config = dict(
    num_attention_heads=5,
    num_key_value_heads=5,
    head_dim=128,
    positions='learned',
    attn_scale=0.0884,
    init_std_o=0.0291,
    init_std_up=0.0336,
    init_std_down=0.0336,
    optimizer='muon_hyperball',
    weight_decay=0.0,
    schedule='wsd',
    decay_fraction=1.0,
    max_seq_len=384,
)
MLP neurons of a small language model. Each row is named by its layer, matrix (up: input weights) and neuron, and shows model dimensions 128-255. Each number is 128 + 24 x the weight over its row's rms, rounded and kept within 0 to 255.
After each neuron's rows, "fires on" lists the tokens most often at its 100 highest values on Wikipedia text that the model never trained on.

L5.up1617 [ 97 108  74 135 107 121 129 112 130 131 114 122 108 109 129 105 105 154 148 156 154 158 137 112 154  91 121 132 102 185 116 117 130 129 135 129  70 139 129 135 116  64 168 114 168 104 111 133 170 121 137 171 120 135 107 143  96  91 119  91 138 105  77 134 103 146 106 117 138 146 124 126 116 118 129 134 142 129 117 117 132 155 145 126 149  91 120 122 152 174  88  81 153  98 123 130 146 128 144 122 131 168 104  73 115 126 109 157  89 109 127 103 131 165 131 128 120 129 131 161 129 154 145 110 149 164 133 136]
fires on: " of", " in", "|", " and", ","

L5.up1629 [138  95 108 132 129 114 108 120 100 156 149 145 144 119 101 101 151 127 131 114 101 133  96  88  97  75  45 165 130 143 155  86 111 115  89 135 124 119 155 154 155  70  96 141 159 148  94  91 157 127 152 156 133 159 142 130  63 157 139 166  96 133 131 144 135 111 151 113 121 137 153 171 118 143 104 133 143 124 124 121 148 133 109 152 124 112 140 151 114 123 154 146  65 130 117 104 146 117 101 134  80 161 134  97 149 186 149 173 119 111 133  93 126 130 129 112 112 118 137 107 138 130 131 111 120 130 176 125]
fires on: " was", " is", " were", " be", " originally", " are"

L5.up765 [114 161 138 135  67 101 118 135 123 136 160 137 100 137 111 138 133  90 104  85 140 135 115 104 116 119  97  68 154 128 115 110  99  85 141 134 111 138 141 162 115 155  83 129 155 115 134  80 143 179 148 140 149 130 128 120 108 162 147  99 102 150 128 131 125 134 130 120  95 124 145 118 107 119 153 143 106 157 119 137 136 153 116 146 156 174  97 134 119 123  73 115  88 123  66 113 155 101 163 112  99 169 113 137 124 107 106 148 121 144 122 114 172 124 116 125 125 117 115 133 111 114 149 141 107 121 110 149]
fires on: " was", " were", " of", " are", " |", " is"

L5.up2178 [119 185  72 100 122 130 125 125 141  60 138 125 107 117  75  91 160 176  93 123 146 118 113 166 144 100 143 104  99 133 162  89 135 174 141 140 149 110 137  94 165 118 129 117 128  80 141 163 173 135 154 119  93 124 136 126 146  70 147 121 144 143 153  96  92 137 140 117 111 162 102  97 124 122 116 170 135 128 116 135 120 110 153 132 125 146 131  91 127 114 117 130 147 149 149 122 148 156 129 177 138 163 126  92 147 136 104 142 118 141 163 156  88 125 125 130 127 156 133 136 159 174 103 124 167 118  87 153]
fires on: " P", " —", " SD", " |", " land", " D"

L5.up1149 [105 158 113  90 101 103 119 165 114 141 135  88 171 154 145 127 135 120 129 137 127 128 150 108 109 139 103 115  69 207 175 139 106 123 138 157 150 116 151 112 107 112 108 164 170 138 147 168 117 132  90 131 130 125 123 107 138 142 156 112 151 109 152  93 115 143 127 149 158 139 135 103 118 133 145 128 153 147 113 129 109 110 106 139 119 112 125 104  94 144 113 117 124  88 145 140 142  87 136  94 121 188 178 127 200 145 128 104 130 145 139 139 142 128  89 181 152 146 109 152 102 134 155 162 114 116 157 121]
fires on: ","

L5.up1770 [104 122 111 156 152 132 112 124 148 110 109 146 197 158 114 148 160 125 204 122  93 142 107 136 111  87 124  94 171 108 138 155 174 119 163  94 107 146 125 136 118 177 104 124 158 142 100 114 139 183 119 149 114 101 153 117  85 104 106 141 150 122 139 134 131 137  98 129 144 137 125 116 144 106 135 178 106  91 107  95 123 101 123 169 124  76 153 122 147 131 119 134 150  98 144 125 120 139 148 143 109 137 120 155 120 157 164 148  87  95 170 113 150 131 123 142 122 133 121 145 143 150 125 136 121 132 113 141]
fires on: " |", "---|---|---|---|", ",", " a"

L5.up1742 [118 102 119 145  98 117 134 165 133 119  91  89 146 144 123  85 151 108 178 121  58 121 143 117 151 158 154 140 111 157 115 144  68 111 123 128 129 149  88 132  97 139 163 115 144 123 104 139 119 139 113 135 162 155 125 115 148 107 110  72 118 126 126 128 118 135 138 139 116  96 101 138 132 122 174 152 126  99 127 145  89 127 105 150 118 117 137  83 120 116 116 143 123  84 114  95 148  94 109 128 200 110  85 111 140 105  81  95 113 162 111 153 114 168 146 124 131 138 151 168 139 103 131 132 157 160 127 149]
fires on: " It", " she", " He", " also", " She"

L5.up383 [ 91 107 149 135 164 138  90 126 137 144 119 116 118 143 130 121 150  82 148 114 104 130 113 107 116 124 125  90 109 146 107 116 118 136 145 108 124 121 110 138 124 104  90  67 128 121 137 117 132 146 101 135 115 139 150 133 121 109 105 149 130 114 144 142 144 108 173  88 101 176 113 109 159  82 139 157 127 165 125 158 114 140 112 143  82 110 132 141 118 164 105 140 157 138 128 108 148 101  98 130 117 137 152 147 169 151 119 121 172  96 155 140 128 110 121 124 146 138 142 102  83 149 131 149 183 145 114 119]
fires on: " on", " for", " through", " along", " of"

L5.up1472 [147 185 123 158 131  95 128 151 133  87 113  98 124 156 116 151 108 148 109 116 144 137 145 134 105 143 140 139 104 126 152 159 107 125 104 121 106 118 150 122  91  95 122  86 162 162 124 103 104 122 115 104 147 112 119 142  97 140 124 117 105 151  89 170 112 128 150 169 106 129 106 125 146 120 169 102 105 132 116 144 108 151 121 186 137 129 127  97 136 139 129 136 109 100 129 121 129  99 109 113 193 180 109 158 152 129 158 148 163 130 138 158 134 117 125 144 109 120 111 114 152  90  75 138 134  82 162 145]
fires on: " |", "mer", " She"

L5.up305 [134 124 107 147 131 128  86 130 120 142 124 129  98 159 152 144 121 143 123 121 157 152 129 127 108 168 102 114 101 133 120 154 204 101 111 107 135  76 141 159 178 131 144 113 101 148 121  90 154 132 109 130 102  93 189 151 104 162 129 129 118 138 127 167 115 105 123 135 164 114 129 109 111 130 194 101 138  85 134 130 140 131 124 168 104 162 147 167 120 140 129 153  90 113 116 135 148 148 150 137  94 139 161 131 134 101 143 117 145 152 180 142 136  81 140  87 114 157 139 113 123  48 127 120 111 139 113 124]
fires on: " |", "|", ","

L5.up413 [111  93 141 143 114  94 128 132 102 173 109 132 103 143 175 132 143 150 157 162 124 141 121 112 125 114 143 115 119 173 124 131 118 167 114 119  89 135  95 131 156  83 118 166 154 178  99 144 116 141 167 152 111 169 123 135 124 135 146 128 152 133 162  96 147 129 151  97 108 103 117 103 155 121 105 136 139 157 162 163 140 165 170  87 122  98 146 141 105 168 122 140 114 127 117 209 115 170  97 128 101 137 175 152 156 151 123 121 124 167 158 164 155 177 129 132 141 148 157 158  82 142 104 120 145 114 130 110]
fires on: " |", ",", ":"

L5.up1353 [106 140 148 108 145 143 153  87 140 129 142 149 104 139 155 158 141 123 123 121 136 125 162 132 138 124 107  96 142  99 126 118 167 163  97 122 124 171 116 116 164 118 129 137 144 132 141 145 121 160 149 139 111 126 124 123 137 112 116 124 112  99 123 129  94 140 168 145 130 111 153 157 117 119 168 132 109 157 131 153 139 153 117 140 116 165 112 134  83  88 104  96  97 163 122 123 153 127 161 150 134 149 132 156 159 134  83  97 135 120 165  76 119 151 102 129 121 124 146 127 127 125 106 142  85 111  96 168]
fires on: "S", "N", "W", " |", " M", "F"

L5.up2174 [134 138 125 172 122 111 127 105 124 120 160 146 156 174 170 120  71  94 148 139 174 134 120 145 153 132 131 190 171 125 128 126 140 123  75 125 139 139 108  97 133 108 149 156 138 140 132 167 138 148 150 164  88 177 110 130 143 112 159 142 162 150 105 117 141 155 112 155 130 141 136 102 173 117 151 102 100 159  89 161 139 129 132 127 116 129 141 147 106 147 166 129 161 147 116 143 138 148 105 108 154 133 104 111 128 120 153 148  89 104 104 138  81 128 114 125 129 134 121 137 184 142 150 141 142 169 142 120]
fires on: " T", "s", " Sat"

L5.up2367 [160 140 126 128 143 132 106  95 119 125  97 110 105  85 158 109 127 153 140  97 144 141  72 126 117 143 101 143 118 147 117  67 118 129 144 138  86 165 140 102 172 116 125  96 165 120 147 128 128 133 135 101  80 105 110 131 114 134 127 181 128 133 153 103 142 146 129 131  90 133 151 151  79 140 125 161 134 120 104 132  72 131 152  98 132  52 122 119 134 109 169 132 107 136 110 154 115  80 142 112 130  91 119  57 117 158 113 142 118 135  97 159 181 140  79 175 123 104 124  92 151  92 155 119 105  97 108 132]
fires on: "'", " —", " Berkeley", "ston", "\""

L5.up434 [147 103  98 105 113 129 143 112 128 158 127 183 208 149 125 156 106 126 113 134 124 117 147 158 121 122 165 147  98  62 136 118 162  91 126 123 118 105 104  97 138  97 152  85 130 118 112 146 118 129 141  94  45 147 162 151 144 137 111 199 137 156 161 117 105 146 104 153 131 105 123  87 135 122 129 173 182  96 157 117 133  76 129 110 107 139  80 134 107 145 114 158 101 151 121 133 139 178 123 151 123 126 175 103 169 159 103 145 145 175 113 159 138 122 115 130 154 180 134 126 159  95 142 117 141  67 129 133]
fires on: " |", " Team", "time", " J"

L5.up395 [ 79  92  85 142 154 112  84  95 123 105 148  74 131 131 127 121 141 110  90 106 141 106 177 120 102  94 105 101 113 183 147  98 165 102 164 157 141 106 109  97 136 164 134 158 117 135 140  92 123 104  97 116  98 120 133 109 124  87 108 153 130  98 160 147  83 102 152 129 104 124  93  93  86 131 111 128 118 135 104 136 127 101 162 155 100 102  99 141 118 100 131 169 126  96 114 151 154 137 138  82  77 149 147 135 112  89 120 158 136 140 135 162 108 104  87  98 165  97 151 107  95 155 192 159 145 121 140 154]
fires on: " for", " and"

L5.up22 [159 121 175 167 124 116  74 147 108 121 139 110 169 118 148 136 135 112 131 122 112 132 121  80 121 129 108 127 150 129 145 128 158 182  95  94 104 159  93 141 100 163 141 138 133 115 138 147 155 171 160 113  97 124 169  95 132 126 123 100 126 115 150 158 133  79 177 126 102 121 130  96 130 130 140 180 136 116 150  97 114 132 129 143 146 129 142 153 113 114 129 136 156 145  94 122 128 136 124 162 122  96 135  94 133 114 116 139 115 124 119 136  82 139 104 110 117 128 112 175  71 141 161 155 144 139 133 169]
fires on: " was", ",", " initially", " be"

L5.up550 [112  99 158 112 135 164 133 130 116 101 113 164 167 136 139 156 158 135 140 138 157 133 124 121 137 115 127 139 121 113 118  69 105 150 113  79 124 148 127 128 183 158  95 151 183 158 147 128 158 126 127 123 111 112 127 171 127 143 113  73  91 158  50 145 141 157 153 140  95 119  95 127 151 111 133 137  99 122 129 127 163 103 131 108 135 138 154 130 128 126 138 139 162 136 167 115 100 138 100 120 141 141 127 127 137 122 140 160  86 104 109 161 142 128 142 129 118 120 146 114 188 171 168 116 101 111 150 136]
fires on: "\n", "==="

L5.up1911 [137 144 104 132 148 134 112 134 152 104 100 140 141 146 164 142 115 151 163 149 149 124 180  77 152 132 149 121 171 160 126 103 130  89 113  76  89 128 154 194 124  89 155 101 123 100 113 107 156 161 116  96 105 150  91 137 104 170 110 131 150 155 127 139 115 130 145 163  66 125 162 103 144 130  87 108 109 124 154 126 101 162 107 171 146 143  98 136 112 141 117 183 101 168 155  89 120 119 151 118 143  91 138 137 140 148 103 123 118 102  84 111 145 102 152 100  97 185 149 109 155 103 130 134 113 131 119 141]
fires on: " on", " On", "On", " |"

L5.up623 [110 132 150 135 123 144 151 181 116 135  96 153 115 135 146  71  98 110  97  94 150 133 163 122 156  87 153 135  86 152 121 153 112 178 154 140 114 140 128  91 110 106 113 123 141 134  96 162 131 138 142 149 117 142 137 133 144 132 139 131 128 104  82  88 167 135 131 149 144 142 108 100 160 120 186 150 111 147 132 135 116 110 177 129 157 121 154  95  97 140 129 159 105  82 147 149 128 135 106 157 128 123  98 168 181 109 140 127  99 142 130 104 166 116 142 140 118  91 126 113  72 107 149  91  74 138 146 132]
fires on: " \"", "\"", " The", ","

L5.up2160 [116 136 129 136 125  89 134 134 120 134 145 169 147 144 145 168 121 114  89 120 138 143 135 140 122 137  84 136 141 144 139 132 124 141 118 114  88 134  95  95 134 129 128 126 113 178 138  86 129 140 131 108  99 143 149 101 129 102 133  91 130 148 176 166 206 126 150 150 124  89 154  99 133 141 142  99 146 144 161 137 101 161 108 145 134 128 173  86 150 147 156 146 111 131 119 128 101 137 132 125 163 121 133 153  96 108 142 135 119 107 138 126  85 135 170 144 136  95 162 129 157  69 127 144  98 129 134 137]
fires on: " |", "|", " R", " /", "."

L5.up234 [117 116 135 144 130 126 118 148 135 113 106  94 125 106 127 126 134  89 108 161 128 132 106 141 131 117 128 168 177 153 125 119 137  87 134 156 136 148 191 125 123 137  96 116 149 112 122 125 160 121  97 132 120 155 103 116 124 117 160 129 136 131 174 115 118  95 131  88 130 109 112 121 120 108 138 123 147 160 141 128 152 141  97  78 145 158 122 154 112 134 167 147 134 140 129  63 118 186 180 108 169 132 110  93 132 123 120 118 114  80  89 106 132 142 151 131 124 154 103 138 137 136 142 140 121 134 140 175]
fires on: " C", "s", "C", " T", " S"

L5.up573 [143 101 122 155 103 172 141 150 143 148 156 155 129 146 128 148 115 112  95 108 181  89 133 163 142  86 115 135 113 108 126 144  92 142 104 107 146 166 160 106 121 135 100 117 152 100 136 183 108 111 178 106 134 137 120 114 156 160 139 143 137 107 117  89 141 142 102 115 115 105 106  96 148  91 143 128 121 129 116 115 140 125 159 150 131  86 102 129 152 152 136 110 164 180 119 165 131 119  99 110 156 140 137 126 153 173  80 125 125 134 115 134  98 114 107 142 196 169 122 112 116 176 145 116 109 111 181 144]
fires on: " as", " was", " (", "M", "==="

L5.up319 [160 112 113 145 123 117 133 131 119 147 102 106 154 133 139 126 151 108 105  85 134 191 142  96  97 133 144 117 116 125 117 120 129 101 153 148  95 152 103 131 145 145 108 150 135 150  99 135 106 104 133 123 165 147 105 153 113  87 134 124 127  99 108 108 125  97 116  82 103 118  79 150 107 117 106 132  78 102 112 185 120 115 112 122  79 145 110 134 175 104 144 111 140 132 110 131 104  70 125 184  96 116 142 127 133 169 176 155 141 109 114 157 131 104 108 135 114  93 123 103 151  84 102 134 115  97 144 118]
fires on: "\n"

L5.up579 [121 130 142 134 143 177  83  95 118 129  94 124 122 146 123  99 145 121 152 134 120 153 164 121 126  93 118 134 140 143 177 152 138 127  87  89  73 122 130 104  86 101 126 158 122 124 130  94 159 163 143  94 152 113 111 121 120  95 126  84 120 169 135 130 155 189 152  92  87 120 109 124 142  97 163  86 117 138 109 127 122 116 123 105 130 146 168 134 123 122 156 108  89  93 143 132 153 141 103 134 109 115 144 111 104 144 139 152 157 101 120 171 116 151 121 132 174  83 119 127 140 167 120 100 120 138 127 113]
fires on: " |", " of", ";"

L5.up941 [136 113 172  96 124 146 135 133 149 126 115 110 148 124 142 112 100 137 126 150 128 128 134 124 159 121 141  82 108 148 144 155 124 127 115 150 116 103 118  84 135 143 125 117 118 149 105 121 136 117 144 131  96 108  93 147 108 109 123 185  98 118 149 126 116 116 178 139 144  92 148 103 123 167 135 100 111 123 129 138 128 148 178  92 145 146 124 173  85 145  90 178 101 133 146  86 185 132 113 134 152 121  80 100 150 131 128 133 128 154 124  99 101 135 129 100 130  85  87 107 115 104  80 107  94 124 154 149]
fires on: " |", " an", " An"

L5.up374 [110 135 124 116 124 150 123 169 144 115 118 137 164 115 103 121 105 168 128 144 153 139 127 142 100 147 121 113 122 115 138 101 143 110  95 136  80  94 140 108 132 161 122 122 135 110 160 103 101 113 180 126 115 123 129 171 144 150 115  85 111 127 110 155 106 130 108 137 124 151 114 125 111 170 168 131 116 137  89 141 100 161 182 172 140 102 151 134  97 137  95 103 133 113 105 134 123 138  92 101 160 143 117 101 105 171 135 119  65 137  96 112  90 140 138 119 103 160 105 122 119 105 121 137 106 143 145 102]
fires on: "\n", "'", " \"", " "

L5.up1841 [113 138 131 121 120 160 123 125 162 162 142 135 108 124 109 102  97 137 136 124 150 119 152 121 135 155 128 123 134 166 142 143 114 152 167 128  97 126 125 162 148 194 151  98 159 185 106 138 161 174  99 142 173 152 153 148 134 127 174 128 137 102 105 117 130 131 164 102 120 138 111 103 120 179 142  88 117 196 123 137 158 129 136 145 113 137  55 106  84 144 106 152  93 116 132 113 109 136 133 132 123 109 146 107 121 188 107 126 145 152 123 150 129 163 103 147 120 154  93  89 102 119  83 108  98 110 150 111]
fires on: " |", " has", " in"

L5.up2543 [140 138 105 170 162 158 112 121  89 143 129 102 142 145 121 105  98 106 135 125 146 110  97 136 154 139 126 132  86  94 166 117 122 127 137 131 133  92 187 139 120 139 161  81 120 121 119 102 139  97 144 135  90 100 141  97 116 123 153 139 151 143  95 120 128 139 120 135 146 163 139 119 123 114 132 161 156 106 109 125 163 130 153 130 118 143 117 132 120 162 128 145 105 103 157  69 208 154 137 154 131 168 129 145 127 104  98 138 108 121  81 127 137 130 117 134 190 152 137 150 146 148 149 128 158 184 113 119]
fires on: " the", " his", "s", "'", " their"

L5.up714 [130 138 135 141  79 142  90 113 141 129 152 139 141  85 134 130 105 145 133 106 161 129 133  85  98 183 132 136 116 150 106 146 140 131  98 120 120 163 171 128 120  98 121 147 144  95 179 137  95 146 121 137 127 121 124 110  62 100 122  80 137 140 105 108 101 149 146 135 117 118 136 143 168 114 169 161 128 176 168 164  98 158  85 147 134 147 133 131  72 105 123 118 159 138 136 150 103 155 159 121 124 114 168 167 103 125 110 158  82 105  98 117  58 112  97 176 128 149 165 118 137 134 152 165 134 164 107 120]
fires on: "\n", " \"", " '", "."

L5.up403 [128 163  83 146 126 129 131  52 142  99 107 107 122 118 104 149 125 130 105  90 124 125  99 113 107 111 142 115 104  97 116 134  80 185 168 138 127 124 136 102 145 130 103 175 127 123 123 146 124 154 145 105 138 120 124 136 113 121 117 148 146 133 107 128 116 157 134 114 101 150  99 128 111  88 170 163 114 130 135  93  42 153  97 155 124 141 105 166 120 141 122 162 104 171 107 142 146 182 156 140 180 133  79 127 136 108 128 127 119 122 158 109 117 143 143 117 123 175 115 115 104 122 152 145  96 127 111 144]
fires on: "P", " L", " ", " P"

L5.up1834 [127 123  77 127 111 122 152 125 145 100 116 128 104 142 136 134 119  92 133 145 140 160 146 113 109 126 132 123 102 120 117 124 117 103 101 109 125 101 159 123 142 188 125 141 127 118 129 130 102 151 131 139 127 138 133 145 141 128  90 157 139 154 169  97 117  78 151  97 134 112 121 103 101 153 104 108  94 179 161 137 134 114 122  86 158 118 117 129 125 134  98 146 102 173  94  66  92 149 148 114 112  91 112 129 123 135 151 171 132 117 129 130 129 120 122 147 119 139 136  76 140 119 130 167 128 124 141 116]
fires on: " |", " -", " be", " ×"

L5.up980 [129 143 129 107 140 136 145 124 143 125  95 148 149 112 156 133  86 159  96 151  99 138 109 122 177 179  97 147 137 103 173 128 100 127 135 160 117 132 200 131 142 121 102 144 119  87 133 145 120 128 124 110 134 113  85 123 100 122 129 131 133 140 118 109 149 128  89 164  96 174 130  99  96 142 152 147 138 129 128  82 122  89  89 170  83 156 117 120 126 116 139 153 126 119 117 153 114 114  86 106 126 121 140 110 124 107 137 168 133 170 140 128 102 109 137 152 138 147 115 125 155 112  97 146  83 110 142 122]
fires on: " \"", "\n"

L5.up2246 [135 150 117 108  94 154 130 165 153 115  90 101 172 117 131 132 120 119  99 116 132 132 157 101 104 111 107 137 129 130 154 123 172 170 163 109 105 121 136 114  89 112 154 137 114 136 154 131 131 135 122 153 124 129 120 150 105 210 119 103 116 167 174 113 111 127 121 139 147 169 100 147 124 148 119 149 109 144 128 138 128 150 139  88 134  92 139 147  88 119 102 146  99 138  93 104 108 136 121 118 152 107  96 108 100 128 120 152 100 139 100 144 113 147 123 117 123 131 149 132 139 146 153 168 134 175 148 148]
fires on: " |"

L5.up2308 [ 97 102 125 166 152 141 110 126 131 114 103 138 116 116 141 160 152 152 145  77 180 116 137 141 157 119 116 109 155 119 134 121 119 117 109 100  86  97 148 130 119 126 119 130 111 108 172 138 116 110  75 117 138 125 133  84 119 180 143 131 154 121 134 144 147 124 119 142 125 153 100 132 104 144  90 140 105 121 126 115 132 131 107 118 109 172 108 126  91 160 109 138 131 114 103  74  88 149 115 122 140 114 129 137 125  62 136  76 127 115 126 107 178  84 119 139 112 151 102  99 157 128 164 113 163 123 139 144]
fires on: " on", " for", " in", " to", " ", " the"

L5.up48 [127 156 128 152  80 116  91  84 128  93  83 137 143  94 123 149 129 156 129 116  68  73 165 105  89  93  86 117 146 113 123 102 186 119 142 131 132 177 154 117 159 128 135 123 126 105 128 121 127 111 107 127 108 129 141 149 119 108 156 140 145 126 135 111 120  87 149 146 116 134 118 111  80  95 122 107 118 110 114 121  97 119 131 140 148 120 121 161 146 136 106 147 156 132 130 121 111 128  88 147 130 189 137 119 124 157 115 135 150 153  94 137 130  94 170 126 191 143 135 129  96 126 102 130 120 141 166  81]
fires on: " –", " and", ":", ",", " on"

L5.up1085 [100 137 114 143 125 149 124 144 147 127 160  98 143 153 124 109 169 125 141  95 114 109 129 126  91 109 165  96 131  79 118 104 126 154 170 122 128 144 122 118  69 136 122 105 126 100 107 149 133 143 136  96 123  85 111 119 125 150 162  88 145 117 149 141 126 125 156 120 136  65 146 161 141 134 111 126 151  88 123 125 119 122 138 155 139 147 117 125 138 140 140 121 144 156 135  99 114 107 165 129 161 176 132 110 151 104 113 123 115 124 102 115 154  96 113 137 149 154  92  64 144 146  95 167 146 121 125 119]
fires on: " on", ":", "On", " –", " May", " On"

L5.up2198 [126 123 141 113 146 133 139  92 143 108  77 104 115 127 109 115 128 116 142 149 101 145 136 139 148  88 111 116 141 143  97 153 112  82 164 107 114  94 128 122 108 161 103 152 103 145  84 131 159 124 155 143 103 117 109 112 101 123 162 141 121  92 143 124 137 108 148 113 119  87 116 108 163 146  74 135 151 179 145 123  89 160 137 161 132 139  96 138 127 159  84 156 130 111  93 143 137 121 114  90 136 129 152 107 132 146 134 133 103 109 114 127 112 151 113 108 139 142 149  90 129  84 114  92  69 117 140 173]
fires on: " |", " a"

L5.up1805 [138 120 151 148 104 157 140 118  72 160  92 128 176 161 117 134 131 104 130 108 174 118 122 116 117 182 133 133 120 138 122 100  98 139 138 136  82 167 138 128 175 108 138 136 135 150 122 137  67 165  83  74 115 117 119 161 145 134 149 130 103 127 140 118 135 161  98 116  95 137 136 148 124 136 103 153 125  93 103 105 124 114 126 113 115 123  93 167 143 109 153 117 108 116 109 163 133 119  93 176 110 110 129  93 145 121 102 131 123 134 106 142 156 177 165  98 150 132 133 119 174 109 114 126 127 121 108 136]
fires on: "\n"

L5.up690 [147 121 175 108 144 140 138 152 119 154 126 119 132 142  99 144 123 125  98 123 150 133 123 141  83 119 118 135 149 126 110 126 144 151 103 129 169 133 130 143 136 124 115 138 107 100  99 162 170 116 182 121 100 152 128 152 101 138 135 121 109 109 138 106 111 135 139 162 121 153 141 130 151 117 129 147 194  98 124 113 122  84 101 117 141 116 128 104 131 162 122  86 102 107  93 120  84  99 127 179 136 134 120  98 127 103 134 141 116 119 165 156 124 195 114 127 154 147 175 113 105 121 147 122 144 147 101 131]
fires on: " |", " =", " "

L5.up2427 [111 119 116 133 121 141 177 106 158 132 130 153 129 148 121 115  96  98 118 119 178 129 109 175 123 121 154 148 157 152 138 139 142 103 121 139 105 116 152 152 144 129 133 126 159 134 131 136 102 152 133 140  97 152 163 148 130 109 128 157 213 137 141  95 144 150 114 150  98 132 135 122 170 115 160 153 145 104 142 112 101  92 126 170 128 101 119 157 129 131 139 135 153 102 166 166 143 160 138 116 130 130 151 123 141  97 136  96 127 128 154 136 165 136 100  91 173  95 111 125 115 151 151 155 118 133 121 108]
fires on: " |", " ", ":", "year"

L5.up98 [107 128 122 153  81 146 110 123 101 107 110  88 156 109 138 150 157 122 152 124 122 127 105 118 118 144 143 115 114 132 115 174 112 133 126  91 121 140 164 147 123  93  99  99 126 112 138 108 101 154 103 130 157 116 127 128 130 123  87 131 163 138 118 135 154 133 156 147  73 136  95 133  76 156 173 155 133 128 107 131 161 138 139 133  81 121 109 135 145  54 163 142 144 133 159 142 167 144 128  99 138 150  97 147 109  81 120 131 184 131 130 161 132 116 113 113 132  98 120 154 157 117 173 145 150 120 126 131]
fires on: " in", ":", " than", " from", " on", " of"

L5.up239 [ 90 153 118 129 141 192 125 111 138 144 119 124 137 128 165 127 100 134 149  91 145 152 118 107 110 144 133 166 104  97 118 158 109 136  97 125  80 108 123 119 106 163 105 123 152 181 143 139 124 127 108  88 164 143  90 136 162 128 120 104 190 153 129 109 115 170 132 109 153 150 126 127 125 127 146 158 143 164 126 137 117 106 163 139 121 170 110 181 119 158 144 144 135 134 111 108 164 134  92 120 185 117  97  95 126  68 137 145 133 142  68 113  97 137  90 134 166 141  82  97 168 106 106 129 145  99 137 162]
fires on: "-", " D", " L", "L", "T", "\n"

L5.up1280 [ 95  94 169 172 152 141 151 130 103 108  96 108  78 167 144 140 158 101 105 133 109 160 170 167 164 117 130 147 129  74 117 147 141 132 140 182  97 124  84 137 105 125 151 146 123 129 110 102 139 140 127  97 105 110 166  91  98 146 113  84 150 129 148 125 101 154 141 128 138  77 131 129 132 119 146 152 117 157  83 121  87 126 149 172 143 136 137 123 110 112 113 124 104  93 143 140 127 122 101  97 170 151 141 129 105 136 156  99 121 125 146 132 155 144 116 168 160 111  61 155 185 176 119 142 134 143 115 143]
fires on: " |", "l"

L5.up556 [116 109 132 170 137 125 137 161 150 122 126 160 151 136 154 165 116 108 146 141 111 118 155 124 150 132 145 100 135 125 121 133 144 140 104  85 122 123 130 135 101  93 102 100 166 177 134 135  67 118 113 199 132 119 125 124 146 125 144 145 156 136 126  93 141 116 175 113 122 136 114 114 142 125 152  94 137 104 115 112 108 143 198 134 149 132  97 142 155 175 116 157  91 138 133 129 118 107 148 150 154  98 130 137 131 147 122 105 123 124 167 105 161 113 123 152 122 145  98 116 144 110 155  98  82 155 136 129]
fires on: " a", " |"

L5.up1090 [ 82 116 154  97 151 133 115 109 108 135 178 154 163 106 118 145 122 122 138 115 128 135 105 129 123 116 166 161 113 135 160 106 136 128 131 148 133 150 160  82 114 113 123  93 155 119 129  91 133 106 100  97 159 104 121 139 109 134 118 157 177  93 143 119  84 144 102 107 193 150 101 156 134 117 156 122 112 133 104 130 150 138 139 155 119 112 139 127 100 114 131  86 104 111 137  76 127 132 115 107 150 144 138 118  95 139 136 156 114 118 133  66 137 170 137 139 171 157  83 115 139 130  93  81 106 123  79 102]
fires on: " of", " to", " and", " &", " with", " against"

L5.up1442 [118  94 134 125 115 131 135 105 133 101 108 107 144 140 154 130  84  74 176  99 159 143 153  94  96 147 121 102 113 137 118 113 147 134 116 105 111 100 129 131 124 161 136 176 138  76 145 135 156 153 113 119 124 129 118  97 142 108 169 114 130 126 145 132 111 149 149 149  95 123 131 160 130 103 134 142 143 132  90 131  79 120 113 131  97  91 123 124 165 109 109 113 148 128  89 113 173  71 161 139 118  83 119  82  98 140 114 135 134 168 131 125 146  93 154 150 122 125 138 169  73 146 144 152 196 168 172 153]
fires on: " was", ",", " is", " who", " which", "),"